MLP neurons of a small language model. Each row is named by its layer, matrix (gate and up: input weights) and neuron, and shows model dimensions 0-191. Each number is 500 + 40 x the weight over its row's rms, rounded and kept within 0 to 999. Numbers have three digits each. A neuron's up and down rows have the sign that makes its largest values positive.
Before each neuron's rows, "fires in" lists the words (lower case) most often at its 100 highest values on Wikipedia text that the model never trained on.

fires in: "as"
L6.gate252:497478495493495497440448490501465534462433443539546512480502478445463457501414514491521539498515523559503474484557475503509453516522487478557564497442468496427545525545486462516537522547552576489487549568498489526501509548564476539485548500463560443503590498520531613596441473403478440504512477451481493530533486568404514487525557450441469488517505457537521512508509490479547524414451515513443509550565505421524488536474497434518476488510498441553515519506436529466519486554480459578520494549545470538613502521500515498529551468503522511568500526467511579530540464466479514489
L6.up252:576450528460470479486514514485487504570470475536549449492428470475466464497591556499505592474484530532493482504476409487528520498552471501518557550385486482481454408493498487546494486542505521548467495517516459534527443530590535526495475450406519456463552401435479528511521558460562437467482488465500502502451459509513463447520422515519531504413487480504524522508471563506571538476494569479487479503497546473464503543426513531516530404484462424512492500468495541442494536559507512523510514531468505493477494590504571502451538458504525485533481546495563449503490523553557487448

fires in: "high", "footballer", "highway", "highest", "low", "baseball"
L7.gate104:492485468583487449484539547484515535515518525476537422493529530510489548601514510571515463515501468442538477496523499480498493555503526495614520503556557458523459450541483491456496489550480458518406518455557530455469472538518501562460500492480533548575489583479563416449535435496518456517490545477503524524459624467513484542515479507522534489536504506549481518488474544501488515534455465471400510524473412453475496499560513461564458483565507461435529502460510503542463537457567490476521392512518510495505569432493510448509520409507485490438497476530540499496568459462503447507
L7.up104:552544574525412474455517497571569505481523521563460476523507502552478466486499540436448445463449480491507626514493492486421502502472517524557495470508485483459503475567540546533442417506573482504487460518518512503549499489519510467503562541554460497450539515524511543511465439495536533527584453505497546549457507514528458534479520544552606511513496447502486446549425490484468459519430570515500493497399575532522522493486478475536498448555542453490427572522541517513465491516514454428508458545470532444513493496496522476496567462431481497419512470579494554490481495518523461540

fires in: "in", "at"
L6.gate36:454517534453520506491547426514573497460586460550437489531554497487493503496558534475553472535568508453507469520513528522549498438458510486537509559537432585535524571484508475508539439528529541522604503508442488536477497451464544483484536530560459489486537438488533493454445500506510514494444583423543508475487537518514501413483470478422560508496563516577423562494476406539482525481523496485512547478487524515420533477486480421507524452534516474429484553493533450538435497511474499575440557556541488493556534451537535517517506453510584473490470515458525527553509476524485480507
L6.up36:496436528398495487456575494490483484567558459539458439553417479449490458456475545434515500493545454471506494533476522506454494519492560462547545558583443487516510418469461499435479491427499475474497409510486511522459486505494517532508502563510508502589516590428487526526494488526476475475486483546481484587502445520527430500484432410464518428481500480514485482461523481465584467507466490445444505501501578479460470509509515517579426458470497469472505530513442496492487448474484517453483503528543419524464555562511470537466582515440490523435526499519542501433457446512501494522

fires in: "in"
L6.gate507:523531559443524565428476473442524476513513457503446470581530562550534526453463505496541493519535528496490395523433541424485505444544475512487562495532533576410506505556472448491524527473457583464536471543569535504544506495491570437516452482553542476489532428518527507457506538476498508531521512524476464454501534455505537470435558549512533402476544494533507475545520425556575491460504466532499429536484499485510480489470581504451500518469505486454487499454436495469469502428516521433489561474544508462549535506552496565543509440494496461499477489480501573487405487496539554454
L6.up507:524509488520484458564512447479485534521483453529430497557510497437446557549536550539515493480501543474528531579540465473474508455475507531489559516458424513457519491527485434486588488426499551460495486469550546543572519472466508518526470450522553506515513513513526540485511531456471496533570502566566484534587528515591522459534502496512421469472463565534461485540513490587521501518445521474517522480463573483408521564522506537433413600539480461417513521488525508517527514424483510467470496469457459503503532560520495488477439492548450481501507446451511529469463427488583457559

fires in: "within", "western", "in", "since", "children"
L3.gate257:385520430418605496467476464437441509479538465509526531520424449565477533448535549508550542424452521468484486527547540483522489406505557517496474533496435525477532482499529489528490524499405505464491475533574459454560489527548480496491478514460452514483495465525494463509488466481494504452460550443478495488482428488546503520464514497469456511525456474536432575517491466420510506494523483494578455476587471479543539509554541446486516460453443432454532573498482564481454487538506469539514489532557541555506488539530423492523533528495446525524557510520516471569529530495550413507
L3.up257:466513515442549498465534477446458504456483514479521483469445532474445444510476541491453523451460552577506498484508524526505497578523541498612480541474525460529495442550550521509436496476549459498478508454538455479582479522491454545520470537496523484425507457545541497533461436578493445534482474554515576496501525507523455485477489526489554459530518418524482513448491441478473501483496501519558475498359452535530532452540470480453513552423447525479500523536484421597494494552513431521502511482444539453516472552521548398508509506437462557452460498521469438470526454538516455464

fires in: "of", "https"
L4.gate140:484383507447491469466459451514516515458528573566486534489487535470499471486572533526476535407550498477524461480446502525472604610473417525471521466546518472517471570569523491496548495535440567435461476540467492532486468514545458529477524541515479466514574502491454512494444557502405500450494544525567448538528517503559465524437511460533535612471506452458474483502467449539483417465490507486499531539560462495553468499473499456476508517558558493455472521441476507498484520487495551565402484523510517471509501521546485568515472524506482559520509535532504541472545493505560543486
L4.up140:572546459487584552545503516491454545502533439544521481496512533499479532539477529421495504513487445531423444454465467596509447483552472551506590444592485455514514502539559444549473478443538570507519537511475475523453486578480478514479507489527417535458513494488483545517574512513487587504498515476516555531529457507517472498492561490502509505571513483482474494517453455505562508509506530480473557463414544459526488475415541548476493520508411517445473568545508516518502457464525556528527515497456497480471420461510577470506460428565491551542500440482507505477483413486420542491

fires in: "in", "brazilian", "mexican", "chinese", "serbian", "estonia"
L4.gate282:449500503442478556564525467538514453501447506463462504497373508483439511500602544560527481567454522473486511508472516485511580513506515454507507509471449532523452475473450489493440605515540509490498482499458461529513459536548502532460546490506479456512465472471515512483511479542434521561506444493444546521486518520551481451489547507531521473495551499471497499524387463537522602579582460453581442522471501587495435526476499474535549460471414522492504516487482526537481461466521476434505449522540479441485550459517432468479544435566495568470576501477551478472484536494462479519
L4.up282:487448545517484478471437493481522583466491504536568488510473495476524499505501516434479533556540478452546530621463525497425559520464517429449491517462547484504491441507452451470584430474478604504522469474527507444559466557459512506483572397483513467486474465514525459496493457479516547513443505554500510542461487484500494514516499458531529525482517542467504438442448491500465512468550547494462448451550509486466544504535515508500467532476533540481486504453482534476529604528416525532533526570608498515498508456514430421450459436401487501508463516494437572471521465469523535480

fires in: "but", "this", "although", "that", "which"
L7.gate63:521548486500486460511442496522462465555497548495564498469450521549448549599438523446443482476478508470554573503505571474511567454513553537522494526458523516501621458475448451415447498544568580488517511458563545539493546477484543551550537468449563483537492508462550488452524467454562564534485531526465524514494522502462417561458502498479510481508492506506529509440574508479453536527484484543540544550529540518506441464546516545483514585491517502517533545537473582506491557562492505539522511438578504481511526527467493492499514518431540515447555478477475557430541507479567492455
L7.up63:526460521468450522488401459491541464510480535515505485470404571535493518524431513480503493501464523483535478445525561473562561529492506566489499479454522514487458583478514497446512455441502536482463519471532548493420415505503486506532484503498527515497525593463538504557555497521491464464419480461504493513527486485490422504502494525425481466502472449442538473452558503569494528453495402565588564469554491435478499555542453463481512543460520461458569508607545470478552474485508581510564437452498491484437484484483463520525506488482466448520463482476538485561511541468580467448

fires in: "a", "his", "the", "and", "its", "her"
L6.gate110:554514486546455476461478516460421555479480529514530542423499518480571514462530492543508485444475432568502519460449587450534546435532418490491550479498571482542511508535565421464519496468515485557461491424525423530464511490476471470444488484492488518537494480595516458509462494478483521522556480547486455491541458511429497508473464436570524547541574472514522471455471545495512455443558488539506457487463482496488521424585543452479564434497535505578508514479423521450493447502444504479511536543493464515547452536469526580553502512508454447503488548475587439532555469501485506505
L6.up110:440512481520516509498454511501522579506490511529490581417518534543516451459470507540481476525457480448482466466413457458498553457559403519513545445490519483551478549531514437437417571480500545523534527443476520608434490436563532503504486481454534550509535444487480504471476472466527497619503487482527508490460431503517439516581577474549510503547583524497552505530505474460491496522505496503478473438437510484518540536541502452448503523472561473515509523530490537535504436538544461535516520500500491521520478582412445579556510503578475438457507472470481467493525486503486552459

fires in: "the", "in"
L7.gate466:489496592573574518492546532538513494531432412488524503533519520464529616524496518527532513467533512443548469522507497510413425466532544562410445537486465425512486505497398497475446535490469534462513464546503477460487407516552540431478466542483501517503471527492507500559540502541445564518459538487454536435453432506521523439456537515512469467526487449475428512485561515516495459498533469596541504501462451454453531480446529514408472539537525413517464512537492525529484511475565500545517573454524487469517457486457518444517495479469524473496479489530526457522491457572490524483
L7.up466:477458486511486477565473423526578551426469518496514523567488521572493551496517454408494485481518552507420433562467540509484532521523574527497542427534419493447447473498447527525527541426521527489485457545532593524518424495556525477498470490516462481452504521543460450462500525541454531471484486574499498497500530519456457435486476498501524541502529476505443620543468467520506492457546547504464465495425490474471568452485497480442551560469472469529506521525521530559467445486556452507488542577466595467571499477458462528465550499502539479529521484473544508573480476547462519466

fires in: "1", "most", "following"
L6.gate236:466494541539529499436527503442475610494557499510516479451538450517463475503446544531566498485421476480428549547514507551476556523457493400461530508505536576481521557451485528384404556567503516450528504568530531501513533544497569486511462503500489490532511487507517465505498520481509496588522529481489548584469478508516487526471496493539542577532559475495486509545495521503499547459550488452442473536451525541464487596544552441513491530528422509475544412497494461456519556529479449482519456466535461524515460503513518430481435521539492502549538497503534484458525521576593489477
L6.up236:497542480525463476521510499525427461514521475517470522503503546546470471512501411495510494457463476475527565505536512516500459459470566565480563486518514562488553514505497515396585520505514447439496539439460579460507493517583500472503503493467534557499503549522516506495584470512479555511575448535429587455444472536506491557571494547494451560491475440539459532501504561525524449490506521447499483469524546558476508484570494466521493435467455424547515515464455471527446486559477531512546515475480486511539506588472470487478524488487575520565448479598554503510460450600421527503

fires in: "of", "carlos", "les", "los"
L3.gate139:501494516540565561492537526479401492492520433487564480532529470511524500525511486435535468549464494487540545463495520499523489521485497541461474450492403506433515462583550449442465425432497535491569521537501513466535503461532497507510492490478505540479505497464536499509467580457530557532499550488552423504539516482507490578490502494510543493479517525480512571520511458490550456444475442473537498598462490456549428483459435438442448474439474568463449473521477492503509548544494529568447583515581520539549400447517469513501501556456518431579544547528521504501574493516458515480
L3.up139:503458461466502558517481500520491483479490464504509429442476513500518496525510447483488506539564465581502507472481573466542525535513473487486513477514486570439516505589515414467489539459502525363539529532572495511535466519510529506452523543498483468471476416589504458454491425509551531476502480463459533523566566482451537517467517469431446484522477524507492494558459465508529560488441430529471517534434471512489419541468484435498505475525535527507415482472414501411437529538486601535428477514542500507518519563484572455559504453464461511491507564492522483452472499542495445502

fires in: "born", "writer", "son", "in"
L4.gate32:433462529517522519464500504559523556507586440498541462523474512509530496411489525462494548543490480447472455476552481532498512430407519412502478518493495524426459458542526496456501500494481422476473498454507565441489520495506521540484542458481520466455491495511521449503494528522517476553464507479447452488483494548442542486459489528399570419432513490557475485486521530556515488466525465501508495487481539564449509511635577432540467468487468509475508539532484501547470435429506436568433516615456486533438557539518457495463469471445557516527524507432518502515552495504525477501
L4.up32:557594470505499567459444424499513457488530537502533444484456505429408489469441522541587468534550470487502515482555548521520517463516537459494519547473471462518516525570534512482459593511445493524464478515547503524451513479549515447511453567504437514445432447483457512463486596414527483508530543571468546486556529540522528524489520501526508525485523503543480526482580479477519494471525487489480488501492428483511442451463467479505472550487520444508495454484504548554445501523553412527480492519429514597469503469457460532461565432451497512491558490576522484525542390458518495499

fires in: "the", "entertainment", "network", "further", "via", "vietnam"
L3.gate413:487451519497475563497520433449475579550486475512496490522536533464513459494476422523504476518469429527589516496506489455597506571475517553482487512459466456558513450533494447465502440521514472539533463558516412594502524506504479456482494531508523527437473451511493481522501537467508468407494578510454457491465508467531493478496566515553504507509467564544466505528495502446551443442511513523502507592476460536459492500520531504461434535538530472534436481440499490572452477511511513541461554408567468419462508458536516509455557487398482497526496446580473467533543536486509597520
L3.up413:429470548509576497559578510442527459421464574470517471566558604463499445436457461434503553507499515526486503502536520436493515505466561520513488566447499489511497484466534491436539499492524453449469422473497482579534449512474436495463490493527475514525542495477523452516503458421547505548556485439490471505483496493543432498540522474486556413548527480512444479538548532469484493505466503506502560435535440462501596493477478474491493493515499541563546492501475451514522534523579542546518419505454479436512487497543468515510580510467569439546543521478509560529497511589502557471

fires in: "the", "its", "s"
L7.gate344:472566491506527439523494451493567557587515439548489538502539508494469469504453432556461493497474543576528502490530478518466498516526389482543450548445562468521461510457521447569506529511491404542532475500565519523533492502482463440441474474523502529468522473479485470477502476555519424518531532534561507535386488529536517504459473431456466524503508543456537507523514545479523489500484425472477392525453484580430570466578471503419494496492515466540465467428476476465511567537493444537492524425557505460482445526495491505543448479507496507498448462561536505499442472545459468486
L7.up344:420550410498485496483537503482464513509466508465555506517511444520464520507526442460441503545515552507444546472396472525469547516500445540492507506552514410461454505480490500425543472482541495483474480427510552554463521494484483535489491494508563446448492532543522505511511554506493586511485537497463444501485522476496509503560455451522573609528516616525582506485528527482532528551508560412419557557538450485427530471518532462504557474467556540540444486482503454483411444522533478545524493439460568530509478490479473519482528444554526517496569482461492566505488486529540507486

fires in: "this", "that", "each"
L7.gate429:524579521478559520513533463480485483477446530495514491446523409521419481407479476550424585486491480480501523509523522494490565509535503505526501520445522514509502468518455516404424555475496452452457514501523492595465396434503510455565571486450517507521502492491479455535448521456464528446489544476440490505435483521538519502455515464479504503537585418559482527502584481525454486521540495511530535473486480439518513534478575490507495485468467468427507551424507454512473485483541590559537509421492508472461500494520583474567498546549492480496460504449510481420505474449551458472
L7.up429:511469522489445543533492529463566552527515536541478539519518550507527438553494496541490493492472526496553564489430480493484502469499469476574420419535506482484454484514488505515472554555539454524536525486519489477579433482511484520515509456484503451469484564438497511503575509471519456470553523490370466503411476472487534480567439548598538482554484472486550479521473448503492450530509496429496548509453523481475480540505516487456546536553477495435494501564402408431505488472539557523550460544547552471454503483425511532471524455535493505492597492486546477561442467528474426497

fires in: "high", "young", "low", "highway", "great", "highest"
L5.gate377:473553535476420505439505522519452440529533541491565447537497509507473526503544496567519465451481517454482527579536456524510493550455514506508534551512553483475479534566560518522529469411494549454484488550533490574576425504518481453463515463599518449532440604459525482499516430510520505461530414496539506499491501569524484532522482568573528447535538450518494507464581434494478449480516471496457515487514475508500497516489503493510553537542462457578473557482517537539544456402554458476477520504551525524529492486483485537474520424509477500523542474469463536462514606551420513450
L5.up377:471586536523465460496452515490466475414567507485507545564499525434520508544494534513545569459515475504520558463533476502487464578440481519451488517549522473465489494500559539434517527509459501451525501498498481540461556491516519485570467531546465441523518641536501478545438479511481517467439457419506528500485477489486567430504604558516461495496457514524453493528442449428421545470520456464526488504463515467477490490545504466561417528471510419506521549520535552477455469477534576463552493493442506530508451442500529455436488452498492501489573448509456536524464555552479549485

fires in: "in", "of", "most"
L3.gate511:560526504536437481496537462444531511562488478462478524503555570483516523462526560487520499466537540500479460455474433459553501522470419528516517470446502505487498494567548505562486533551548520523453493444475487531518486498510467538495475546484560488499468426498494518487502453500533526503523484508501515429524453460560504442529477477619468478574415523426493508463480462567517455501481513529457514557465522628531534510538509505463558452573479519550484504464500481554529406438434521485460481461503454461532557571430483540534452520509378453501545493427472520515520487528557477468
L3.up511:446436492524526554512453451540540522472543485507502406591468475529535510621516454445531584478516439511528503505520513490490491494475521507460467482524533509486493468462432497529584422572523477578542434498490524465545445456485495505539525512547476452529530554463467434483480530529502479530520416462432514444581541534509491484474487462463508541532528451482519499529461493468529466499527551509531536556524510461447498555576465530476604524514490502479542496453585447469450543548469529487401499498551466500507534493443475467441507484483536547495450463420479541532532556523467473473

fires in: "of", "for"
L5.gate285:520456531461527423417437485458454533485531456543497477570501590490505474581535544548446465453503482470485526507445416448533499555512496495537469538520502500529521477504497493427416478502442475467477511435476494516415531434491490529433410519477491577438481506509544502488544477520502537462491496514507444519546467554565565527495462509526525417445498503531470536534476476502542586428526547532493449432542505451517573549510495461479516491529587491456527581471495466483494489527497446476554487518516492503563506562510459463490513501425391515454472458507450546470519484480486474471
L5.up285:502544527452596470546436524494483513533464567513483530451479476512478491548561552527531463492547520513470453486500492519526563543538519544596473533536585460529576456594461441473460511442507488509522477487526507520540452513548449530521551501456454450489509515498444484517475472544527548511532462481518552532469527520478465531529450531481534576559479489464400538477518471502492499390518482530472551455496504514500503458512541436575521470509508532475480550429526493495487498460446514558435524445501517515554434560489516503541564488590544473556490517428554561556418439493488539522

fires in: "and", "they", "it"
L4.gate73:507493409455517565446448487487447559548503451525527544435411489544615537474444473483499542523495540479529481525536524510505563461491527548489464514511527444515434437455485508488500500442550492445511488464409492497472504497468501534464515538492518508552513440520607529548515502511582493520445497601540553421495444480478529458478513500455562530510522490456519508391491441548478592558504511513533457479533457429452496481514511536504442452475524543517579504476551514451532479509490522507519563499574528496464536520543438499495492473497552504531523475559452449512535543500518501560
L4.up73:500490488488499535532512476467550541491465540516516481538555496438566471465477553492541487545522543455500549518450516474515490490570474466491541492453430588440488532456538449523465526430516478499490526603469449538508502466539479511560465523527487516554508539512523564519550597470503491448518493509483500453534482477489481504528466498519567507476506502515483503463557522563511580537495601415475459473419427515509515502446396525485468548479477460550512479510462490540621460548550534422531493471545521483471574548590433420490510449502494452511525457467496479512452481441495510453

fires in: "1", "2"
L5.gate442:470460485532509582520532485503401503446482455495480456534504487552501451455485464484478498415479482522495638515519468507529565541483522524471429492442467460459581495512531489478458571512515499504550461492491568459550444478516473536596514522490514522518533524443543494494523438512522537497537550554434522529493457458503440441542554471461517556575446614536446551503495440469479561533518500474451531611489499582535531587565523462543531466496545467453461502444456469504510511475453554506538490474498479559492509529491475522487461509519511491517499487511500530514545445465470558471
L5.up442:559576545461467459491485495474466444617515533528466527480478474541480505510422429533556527458442493518502547554475507468435502552426521559541450517471560492457519501499446424523538528535491461444529433454552482545494475534524511498519570504565498460484467436564464542500517531514446433466542528534503483483486544559512507530505477491555527515550491488525453538573539422544494461519454443397534513467532523542518561531543522481513538454526447517428506502537506491497485495487468471522506501467438520521537496478462512517412410467581488512572531525539537476489455472576516442463

fires in: "was", "later", "and", "its", "however", "been"
L4.gate44:485554479530501513466503499563452484576491478497514534459567454486483502444535516492478479503483534575488441473503565545519486495471452533530550497555537471545455470573486534426532533468474471508541590540528517572529460528521451518478569570549554486550461480548470506484523499499487462537485535508444469504575478447512427488585453427486533456545500549456497498552484570476486417526437559485485571495511508515485504458475493493469513473416615491490496437506523515466533468437484509576433526485489495484566501514455440487570481503507520460476526441492514433490584516509453589532
L4.up44:490528484496507495389510498497507545479447518450443536526536532568472515464562452450490494429488466469547481459494528520557581537483448455499449586470515429478440527473516503475527489523492499568488473532454560501494470476510451563488531526488500465574458533558527479413620501523490414551425513482507503451569487553525481527472466485536478470452444551452477463457589501464437506529453493461487503545469467478563492523530558500500473473519475534503513445530554470479412466460472571515424479445498505505503442474486525471500529491477464435460498516543413510481564471458506541537

fires in: "to", "time", "of", "year", "most"
L4.gate229:505534451513434568499474487536515586545538495497476512515490511441597493465503522546533528501468530583527518474500520503462540455512435565476524505493565545519477557442449531514514508455474504483501493553510469469482395518521524509510475538523506425552442519487487526452471519449479444513555562524468518455502430462491437506399522476514459494550524445602517487540537529558579498529558535447540520485391478520446490551504500415538526498535491497459476546525490587468514469475504559495470454442526425463533516437515479572427474485531497530538526529504540556546493513553503524463
L4.up229:567495500533476425607490507515568425432456485510504510547561591543429507483569435533525507488468442534571477479509530536531493426524527502512474440481556527429547448486520563499454527562557559509505486526538529463524438494434479477475512472476479476495474493475548463428471527511488482503528506541465497517533544543489523536518489486481476539519457485552561437449450543399487506435483468531472497464509501527456399535483565504521501486484530524507548542505479522612422466505477564461543549496520520535539546439449483422458500504483491549522538465483508546505534505498493422531

fires in: "also", "that", "it", "which"
L6.gate149:548512507558487483476438503474454473533470546449551486531513462526539589530566461494561489414552486488428586535584485504481492556547476538501437543466539482435489488510540534467498520522514433501562511443495456519514437509512518489532475521560493499529525427515477506603572526515510485460465517486526484461501460472513504510431403457582467385479429543446498476476508417539499439514479509472534518470519485426489531553536469503509448449496513439462533502462496481433495527464534516413546443497473495491459518487539465439523487496500529458564562479533525470584529497501523530532
L6.up149:514541497442564513524439493467559479583512453504513460578521445499523461451529527479493450477430534524495549562537525501503549471475496475534470544454481537536508472470491460474542529491480504505512486563493443403479436514452482510580475471592483534507531530512509484608510495494488471465488565475517516494556535454471557531463543527467541415448506469416492465479517462532540484522530509541515528477579528465493522460499452535511512515497561501546487482478495537475483555519449558477484415472525487468540501540578460474502483501520430519512555447446435520458555627439585549541

fires in: "was", "is", "became", "as", "of", "also"
L6.gate369:491491518465555461534501501495522458497444540489514555450424487455527498500420513461459519507507456463493488420481557546521509519514561433494549448474392497487422544525554499517464534493546434512398430422478528508505453566563555531494503547524442554493513429462528491476521516475471478492440593527516466487548533538489506496516460444451556520483553471536493527518449430495491536457537504496489491501464552517541460516537514500535539478513474424543521524471528445482514418539472451480493539484527561518436447543472542588517446466500495476467453473442486566467551489556508412460
L6.up369:505471495547429521576453570492465554460441531503532485473505547476558469482502502485509471513497484501487548502436459527497548482482538506492455543534519572488453537496551474499529487509546507492473506522467432490464473493595535524497477508528542467510461542476513516432591498552455442512470487488514491532506469539659495518505493478507510378474462555492531528501502534450472447461452578538490585465566530565470567449538562540484523532497464476545536529508558563508472469515429573507497468509473538471401457468442523468555498484483536589516498523500520525452465547502475505429

fires in: "as", "with", "like", "on", "alongside", "likely"
L6.gate172:468540506513438542504443478494463483518414554456511509476441483553538509499489517512445495503492529562556491430524450575482448440519486519466510455456520542528475452541524502507430507535485514533475460518472530540608585553552498454454410504511494516522477560567444516478441509472428492588531514479535510555547471524508545522530537579488538497509498456533435499520449444520518492488476500464610501505512477501570526435532434545542567536450446500539503510516473484439513516483479430552499533503540487511582534524551523555433499448480539469560519515476501520460569528497480516416
L6.up172:498521576509525420490523492486575475478469507450543504493480541492513498456526580491468489478512481490502520534467550482516461480535563482539481521489507461431444420530498382528429505510537470576477504534520474526374481509530539543500450539564463599511498452462467453470536603415492478438503503504447463493568476508511508481448535494492480454506423497481427484422502496521535510538500465494492533501439457529513501502481509516532532497480526469460509473476546550479486414498507455517544491515526542545551605444475430541516460464485502531459512516472521554458543509512434479611

fires in: "was", "is"
L6.gate388:468489512520460463457446492467540539537483539523541493509562554469513429596451421476485488501551444458467472539511502497474467495518547493481454506490464517562452465533503413488547501516461568510487500508536508533492493480580543557484526491585558488532560508498543484489595548502509428565491485542505521489559589444567509472478547517442567463492492489530476473473510512517488469498446507485509517510480563541490488528518524544560449495523555504438517481444455428515492575597446537426439535548532533416419569540473535477514484490465502510478486474564491478524583503443451514458
L6.up388:468503484486497458514488449564600495503510529485553584579570493480527442503504507453461475567541508432493504490505480468519496550524488480484509523525445493494551399535475460476504553499458584526499581515472531488560546462610484575426464502523537459502525629465554501422569462508454450509508567544520505488456494509522514489557473488528481524515544501540501517531527464473416553478488548539533501546507501452536511519493431533483511404490459524460476511560536484569562470516452502463475465561476506459468498526565564481533461509468512502462507510562531459521515467459549548499

fires in: "of", "as", "and", "association"
L4.gate61:444531492462521470510508506497487527483529428479460512471495524554533523521426494494493517486451515508526526527429517474498450490495536490544516415518513559554516499433517486563406514527554535427583468489475495566473509506486603520471537585513504485458506491516512458469499530435452535508461465449486428459541509530432501455473506489461545561465489442513507496473487454570532578484491541489517477448460478464498443480481556455446594487504515501577499474493463454536488467499603499554519504599475465555505472502470580548502494518530455454531551500541529573476509464547559385525
L4.up61:534518532527470507591558408414469500553444502489466507494521518544454515461510451501480498492422544488545468510455400475487477569517478467489505582446467481545538513504562493553563535495467514531477543492502533465520433442467442484553541508524443552527454487514586586522538556507445483554434538476517520406568481460487471456455544471485542452531498458490467539490474511486501504435502493521407463474472500458522561480516430484538581483523566512496534579466505557554500480485516515498483456505463553486541493466415528500431475475500446491441461525479556512492460535468485522524

fires in: "that", "which", "time", "theater", "theatre", "statistics"
L3.gate227:448536504479522532533495538496468508556521438472464480538481551442537476477499456466522562516515414496507434595487548547488522469512504471526482496434402552466508542507521498444468449480489457460505486488478452564502472524479552418529535478474479490571539584563440484530594496515574512433493515451530494500498441496477459466488506525582580550500494548562512511520532566522412470526567468519555537548502511513441481438509536425492441541515458429446524563456488494468500499517476496459504485473526557554440524462474494516470500449510557561496562437512460454474480486554451509475
L3.up227:494502506508434579516491504485481577489543615529533542472477504528467482559498462523559505522516527481553476457499490487492460507518504442562502534483420554415506541525524536477484488569508443437499504501505574500461510577475493499530475528470534416538502493503409526496516526509510415566484507470567460492534529554553524456502482500476595458522393459540570540507567463527480488543434548510523550536531456481525443498489485490466576529485457496488568572526579411535485478502556515489533494494510539537484494415517506556472447513476524512542558538590542485484525523502485502525

fires in: "of", "during", "hospital", "limited"
L4.gate486:524510522534442508443527491491555578487490501462453499453506448469507474502497479451518497447466496481481516530502527544456478447473532444493554542463541532393569509528539506564489494490513452445481516498513537420477495437488496432527447544455437488469457468558562475494412571522493543483468482475577520509443512490545373477561469462501539419519495465563523523498508480495548487467561535464555457456523591604450535519597437504487491536482484539486488534556490430444482512513476568507505459522531506531521474499554507491469469512444457503471506538468504525455476579484445448499
L4.up486:485489456547440496570532502495543496509499457524493487500558472501507537541508413456510474512539450461556490452505491507433521505456489512492497499502485471493468487429531494528492503453514518513485584522561520540488455437568478515512469501505415458492542494542484527423458520546546534508491537564483528516534445525488440432413489517538485537464413459451556466447603514547464547473446530502538498492456468473475506499474475427477531523498523548482541550580474506459521481509564597602534472540556508486546480578608462456475442475555456502512518546543470456527499432455441482470

fires in: "of", "particularly"
L7.gate492:480530526539430476475495481418532533486567542503482545490495559458546563494458524460497536497505440543482515473519512463481445486521415536514497549489517520508469551539518481567448512540497490434530494490508515472540525547534572526483518536456501514538520521534458494502559531499514537451456500502543522571523563516492452555496471451488594530529490471473437538492508518413530524494472424503592448550433406592470484463559502501558547414518491565424492509502432499521516456507417540531527497447469520463494556471471552488466519488445534535579475545449552518436486539550539475443
L7.up492:634583482560496561499489554427426495503477574524449550476428581547466516452503468454482576489462522446510457521495536449495430458519474538533540493525571558385462518463507489526509545527553478423477513501531459476484460497532506469495548526548520490512521549471553562482456464516522495495539547501438519520537549533551437494520477466443524471508482487479521623454461474558489496476536484540523465478532487524504522534553509479470523433452447518494511526495472461418541438527468551521502493505468512526474470472452576486476448537432535486529522485502544425457474524499467505515

fires in: "western", "southern", "eastern", "northern", "century", "of"
L3.gate351:500466481473553506479488526436542516559480502446495483489502556478516588432522442518466518520508509452451506509525529541469475514534538465538505431411462544506525467449487474555513519496517484454536550567556500487446487452535439540493564565551497547499572442461475584461494450501464460518556548539518522491495531479504451534467586491508534520486412521494455404461511465599529460474455457585514481598446511440519516534438517493460522476510448491483516503500511535517513535477474503487525507509504445566464518456452544535480437461587512487500605520478551485512485558441545464462
L3.up351:480493497493430497505467453494457581513546510601521523477493544512459466546490475573491495472466439493565479499444467469590506500526444569463527518505507548503479471566501480464501490548521476583487465510479463496542503509407549521510536476447508539453402416527486495552455493564463526437511500474495528464516492509469523446516506494474568492514419450514562522506531405476438442521483521453510454515552478485521510471535487531484602539434447526559473482538492451588507521524618494567532475467574480448458469511477466497568484480492444498537557476461506522485469482503449514534